python train.py --num_hidden_layers=11 --hidden_size=384 --num_attention_heads=6 --num_key_value_heads=6 --head_dim=64 --intermediate_size=1536 --vocab_size=8192 --hidden_act="silu" --norm="rmsnorm" --norm_place="pre" --norm_eps=1e-05 --positions="rope" --rope_theta=10000.0 --rope_fraction=1.0 --qk_norm=false --attn_scale=0.125 --bias="none" --tie_word_embeddings=false --parallel_block=false --init="normal" --init_std_qkv=0.0406 --init_std_o=0.0 --init_std_up=0.0406 --init_std_down=0.0 --optimizer="muon" --learning_rate=0.00827 --beta1=0.9 --weight_decay=0.036 --lr_head=0.0077 --max_grad_norm=2.0 --warmup_steps=200 --schedule="wsd" --decay_fraction=0.895 --decay_shape="exp" --final_lr_fraction=0.0 --batch_tokens=[131072, 262144, 524288] --max_seq_len=1024 --doc_mask=true --z_loss=0.0001 --train_tokens=1549000000 --max_steps=5582 --dataset="wikipedia_en"
MLP neurons of a small language model. Each row is named by its layer, matrix (up: input weights) and neuron, and shows model dimensions 128-255. Each number is 500 + 25 x the weight over its row's rms, rounded and kept within 0 to 999. Numbers have three digits each.
A block is one neuron, or neurons of one layer that tend to fire together. Before each block is what it responds to, as a language model described it from the Wikipedia text at the highest values.

Description: Second word-pieces inside split proper names and rare words, e.g. By|el|orussian, By|z|antine, Teh|ran; also weaker on clause-linking words like as, if, how.
L3.up319:529517569502503465526447474497539506516481467512502508536465542520503492485515459513465505489511550463488504462468484507505492514522488519537500466464465481541456553492491516496418491524502498517500438482446544532522518507508521448486515494517491531463460518542529464432506496504493496507487486464476509494524482497536471498496451492453488500485513514488447497525486478497508519512464
L3.up502:498517506565528512460483529470469514513482493534480535503504519474493510486558452514505462517478522501494482481516479494526488501493515490508519512498500515523493500462449526461514534516503499484486524487492527493510504483467479494481536546500521482502506495550451520525512516512531476525506459503534443475492518488514556491527498497495480460528505501514451495477512485518475538562487
L3.up728:532499500514503490472504493474496518514470503510512484512507516503555481506516497503540531540503479525463554506467512507507480512453491526498483516505494509501469532472506538472493525493468458520541476499478542459520515476485448512485475495512517508469479490522537479538478521509512467513504525482540458473511481481499505486510527484489485459491493501475507471474505518541508497527498
L3.up859:479501533518487488507429486540500525545480501472487523503459509494491558519475521500459469467494538498496456519507526489485509490449499517446501470471511517549522488521482507514512557461501541461526482500452502478491540533461508523532489477499504546485504504519478536482513507506540543530469515545558500516465520513484552503507478498474474497515490485517445514497478506541489457507520
L3.up881:512495491499516496524502501495497447461437489501478519539498481519534525486544513494523507509478495537472490491505491486499547532482508477449526485475513559494507527467485457494522510499504534515489517500487461489483489521498474455494465514494449521494511481503516499553478529539482549512489427466521545499527474522499479491488478496470472488513526489500464416470539490469532480518530
L3.up900:495556482476542502520506550509488488526505463510493515497479505513464445554539509496485472507543485546533552462496537493495522520538486476522527523454500515495515498516483497525513467507496509547525499481511504460486556527477567478489530524522530493496500524532509504484490468450501520518510513516454535486493487538540496517501498506485499513501458518571520472504476505508493514543533
L3.up1122:502484510540489473497481486485532489512490484482490526520486513480498520495442489515465515517487448498491480481486451485505529508479513512491510502497538487467577513509481487483486500532483473475463493561448490499516461489468479454473546530494521479538510511487495530511517451523470523494528478478489480462477514499518532484510508512456483475505517500509523472483479505512456499495541
L3.up1190:507500528530493512489519462493558508492491446477483475506462478533523496475529501490542530504525496527515526505487487470484520507467511521483537472515467479493527434507485520506463504504513482484512533507489511475504488504505490494505505499488483526484520493541525471534489494514524495511474465462520503503486528487456497492482512543485495500537510503474455476547466499464487514507546

Description: Main verb tokens (whole words or their final pieces) in narrative prose, mostly plot summaries, after a subject, to, or and: finds, gives, connects.
L5.up247:506505543502455479503547478502505502465495493481515527504484469534490527463511513515438494525512476487525492483485464498461534504456466479503474505512492506447472474487496489492516526508496488470518463491471475504490479501502521499533493486516460504507543502530489529511548492508498530550456465530532478500521440488538519488546534510498472509503511484513510473529517507500505478505453
L5.up614:494491507506462453486473461515504498484514494493507578495496487488488504491501461518452515530522511481526466519497531487497466519505567496476489493507530497443491486524482501493490467523477503508542456459539476483479485493518495488520536491500507473504518510534489536481530481513500466528501560508514504495508501488550534476508501518455470461537521503522497568504544479510473482503488
L5.up668:501512476540473495530503526515539507456487457491491506481481490515490527427554477486484486500510515541490492507500503513455485532532508495526540490515488510485522522500519476522487501482502498545476494496459479540504503482476446472522482555486504473512555564540493502509460455486479507544491522555502476533478524480504502518494490503525469607487496511481473488497473459515455550488478
L5.up754:525520518534524557454470475497462485491494483522476508492475513493509502519470437493501461506495475502502503518509503539470474485539490559486501487554508482494504517490540511488476496517494500484505527505502547489470488439508401486489480493471504483490507475520535532543550491493509475449501527544546517469520508477548480506503500481509505466517493503451492503518525477521524516493500
L5.up781:508518529489484442484527491535476453499441530487483454432432514451459472463455477541517482498480477516476518523491517491470533497473518464501500527515506497495523514491473516457521502511521522486532482479492484492468498492530498532503489509486528490528529546516464522505489479499518500522511531467520496484490545475543499520570499476519534477516526491510504510502504515505449508509466
L5.up875:500531502505470475488527493457509468470492521502494540455507515456448493463501498488484541543518479481507516521473470503484517504484534519498506506470494470459504498478506491519506492519516487492477495494509445475478487477499520486532527481433550469539498518480495493475541499496458508490490541520552488485501501485555496469507535512487525513510489507496500506511484432544501494535450
L5.up1011:495465528466527498500482487504468494501535474493453528521464494506435528473468483515499517497491510555544483457495495470505508490503483468449521485499519492465530503497522505498511535505563464486564516415533523506445481482501528504536498514491561512506488507490488508480515487494459531504470540489513503511455506515521507477482501501483482486505564503531435509511496494526462543519538
L5.up1262:510529531508487544484492513542513470527536488494478488460466496511502477500508508519486478480453450459493474532497508517516522539454483483519475478494483493523499486482478480520498508497533493495529490422481497517455472491533516529518499470513511478489484477533559500476498482503465499504489493534492444514504479516512477483465534452475504488515535512527525503549454511476461513487510

Description: Coordinating words like and, &, or, to linking two items, strongest right after a year or number, as in 2019 and 2020, 1994 to 2000.
L3.up20:502489508536499493543506490544498475528473488500528501515500486517487512527494505500486484479500514511492497487511568488502489462513509466463502519464491488488466499527476443511521475498508485524431489552503522458476525523484483521388473497502507504476505471528509563484499521492500531489510520516473494453464541499496493498543476524482497525494472518510499495487468480545499464494503
L3.up21:542460500488496549506520514504550478519494544552481519525505527484499522496480498520494507508523480502550551500469448500511584500460499549504497505493471548534520495518468501529459497487469522514513520485487486514508464500491512493519492509489461508516537501496554499461505539537531528530447505463475465505486546540507499505489473513488495516497468530489475468486479538522498512506515
L3.up197:517475502527484496521493477489488490519457489515486538523522512526535558530482512507531518487536506501504519506530508501489496530471511467529508488461515515481484506498478475483506488533477496501509472540466523527497517537462501494503510497503528466513531485468513520533447504543516507525511479538482520525496539508491470457488477479531473531483461519510512512474484536503542496507560
L3.up250:514481485500499499552502547490505476499501479493474505536487503551471544499460514470486508550528525480506480453523511503482510482484515492482530507502504555482489485476509458515482460528448539514480499470538462511498487500544507496479472484459522484510505487526472468501485464467513484527497524492530537475504546500481447479525455509550555514479510468488513477491474487527512505477457
L3.up388:509454493540506520478446479490467503489533449491517536539486521461463491481557525476478513513531489511491526434523498495487511470483492552471492506478512501480476531470464517500471497523481496482556484455531503506494493520476480493477499515497499531545527504510514483535479518489454490493538480519525480503515497499481486495482499512496485536512448512513443541502564447502480471494503
L3.up834:540521508506504509537525478486487508482501467525509512485499542541464468481484530567493505504469513484546511460464517487504510493513504492517507474519490506496492506498552532494461528524516462515487530485521477480507479507508478498461490508519473500527507503478477464477462516531468510497474474541493494515551506468460528477462483513499499514535509525530509492563482477500520545491519
L3.up943:576481529488527503468500484453512509488520498526511511484528514480511490532510521514505493504496539469516486457488482542523471522453481509514516501519515495468509488528470474478475500469495526522528452456535517521416539508510490510495503483539488511532488476458503510498502453565533486436476524521537485479462508459501550495485467504497468467445532499469504493458547484504516507457525
L3.up1053:547511477534460574514473539522498489491537498461514479492555482524549547508527486488517510495484480503527519500523498464513521527560511516507560487477469484524471489471517568472506516511533479509456527515540447507485501508490479484503486495526537491519536505488514474484529475477491503471529453517501517517538481502487534484511490547476478509521491470521452496521525479507500461494471

Description: Final piece of a main action verb right before its object or complement, often after to or a subject, e.g. embell-ish, decor-ated, byp-ass, pay.
L6.up681:463504513518514509532506493507471481490487484525461488489510545491454527494503485524485510530519451514461526501456500491495475493563533489464524524502466521503479508488515515483565475478460480494486495496483504467446504502509471466519531497470532470543526530500465496510508495500524521542485500524483469520491509510498512453502525508476502499521511508515534537497536479507456512499516

Description: Connectors such as and, that, which, who that continue a clause after a noun phrase, and first pieces of split verbs (st-abbed, cont-ribute, dist-inguish).
L6.up393:504528479501485503480508504473489489499518510501509494514522499510442476512487422504476466503550514505447535529521507449486491441512468493493477483512504495511510496517490543502514519502503487519499481501462473455471507476520466464514551519478562484525519514479492438505541477513511510496460488520507477493552504555480472512494516492535516485502500506495502466518528462519522557493518

Description: Conjunctions and linking words, mostly "and", "or", "as", "including", opening a second clause, alternative name or addition, often right after a comma.
L5.up96:477513504538529511479502506474488487499482482496509497485519471442493474517532502447507502475495479424529514515514502519538542520499516540499517446513543518494517462501518539539526499473513526471425482491536527459510530507509498527505486454506458491554453487475487502497503459466546505484498474483523491493518476506487501492508511546494491468526477516487513440510489501548521519477495
L5.up179:550511503504491512540474483495508498488514469529517509544531517478524535493518512520519478506495455519428454510502447517507495566492459529489542461493512532496514491501483523472467513507461498481504511489498514458486529526519467504482517483493479479525500490498458516532501529532501490525531495469512507502497490565487478491524533510507487452530499484483471513497461487531509483488494
L5.up767:545519520528523530485513510458506515505505461500472525549514483529517493513509455478525475462547528471514539458530530492511492509483488503514499515501525500482465537453452523484509517503536534482509466450482539506441526507517480492551503501439470543528487470500495516502514494517497495501542446491529499498450503517453516474539496520538564457524481518521505544511452468506465522494524
L5.up1018:485452535475477478494524504507502519503515489516473503546575471535479487456520494496498533507479537497455511436468484528466523525498497527480502479482525488454458562492541513492490541471448476519502508447519494505466532508510479503516521483517492457532509533461534500455494546505502524487510455496461480522503545521465513487479477499504518522513467502501511528505512494518518470510529
L5.up1033:511499517484488504483519514493511522512503492543519498530512494544487502473524489498480528515518515514562496501502509481532532488468488470494522504437484495446465512499502516523472517466451498512471491475517547520498492532479516504533513523503532498486489485543497476476513500468449500519498454469473432474519537463492508492523478529502474540535499487511511553427518502486531480497444
L5.up1230:524524560514539486490502507520487414551552482501477488470528523493507510477468433490477458534487540469474492479502506501497514539465505525494514502484481510489496506506466549506493503503500505489506520489495523564504479448523547526466490488483541508496474468488530514483517509487497510506475495534486516480513509520484522516454457482457500511514464480459471554516478516457518512489457
L5.up1305:478507521509518503471493527527492504457486481516485502480488504494485481503523525524520479510512488502486498517510472469539500502509510510560477529519507552486474489497487483481483506501553501503537499553509491473452517536509491514483537515476476509472499486533508493497527488506492505450491505465512504466508469505485495470539495500450512491515461555509432485507488511483504458510539
L5.up1530:491492527552505511479492469529491538490522490530500504501506510488494493518519479553467483495503509505542491503521479509531475445482533536437492470454457482514481517519493479493485495463523504499484457506508533493451489462543475492512504532485506477490545558495454532520474491522509516476462530555513510472537502518457483498485484520507536478491573464504477491542543534507463485462497

Description: Line breaks after a sentence-ending period, a heading, or a "Title =" line in Wikipedia articles, plus table cell bars and verbs after modals/"to" (make, stop, keep).
L3.up1:534499483484510489555466497479489534472460503461485480508479518470512481491551527510461504547496516474477487504492487437481503496459532496472467501504520485459498461499501497528547496503536489512530466485463497476437507460503477521539550507481514465547486480505474524444539500499522509522504516483543491529450545510545493469522515516484492527542542516458508508488514489517504533516520
L3.up123:504523531517493485481510496520523510523508503507471487527486521489508504502535500466469482492481492490500523514506473500501522538493526481509528496489510535515527446500494476555530495488505519506468467483508470481503495492475472443493520493443481480518497527531493472479506490452486499526540508510523525517524476536469464507468523510450524457500496501489480468455460478556503489494491
L3.up209:487545508469507497505516513506467473495493524460534461518456541492481520491489521497500462480486493475465515469532523488478532481458507508519492485449490560509521470481533492481505509472491483471453523478531482548540484442494505467512472501521493428539486479523507481471482464494501520457466499482512464494528508498483475475485478509486511471492542530540491483496473480454467494490524
L3.up505:484493460492492487485465527456496488496481499569512496471519535513528514482444541502505489482486458489485496486493483486484513531487544502494506516518448515482504486468517466497542515495496510501463547498520478514500509520489479509527501477496483467502475485464527467506506514490526494469502470478488559561494519475542481525577493497485479478530480476491499514474477500528551467494534
L3.up723:492509449527486536477501505518533511484491445467510487501464539507431524544506527496503548491483497510468504519516529532473496476500495501536479528502505515524535524488530497511501505511510465510434545504531515511474482506508514516488492485518503521516499489541521475471478503488460512459536499496483550505516523534506514509500510528468506513488525514549497501523479469509506458493497
L3.up1131:467506523510482511539448543497500521465474546488511442506460492469523494510534502516484522559494508479479531520505498473448523527467506505517482485478530484505502479457516514510516489487500497500501472509484501475499440449521549499567508509489544525547511535532486492473520523512509508539519539501487501509486476453519504532530530528435481526495465512469500514502468513524523521538492
L3.up1218:504507504498479500487476468459494519527514502491489500494512471543534517519518434475481486566496473486489497467492533468434475535500518467481458515496495498541553503483512481537558536520508483454497523490526453476546488511516478457539510520439535476532456510469469485474494508481475488453534534504497481470518521531474495511526508538500492517515497489493528505505497505504498522500505
L3.up1425:501485489475536546505498519477545514538456494506476499510537500514533501484586492477541539506480433474464539517453535502486493477506518471497565542490528497491489477462545456482471461434508478520486536509510502549512503505473505456509537480493515493531499564475508498476511474526488512503498508492515518497555494484510520489507524516483496501496512529517468505545534478500533461491503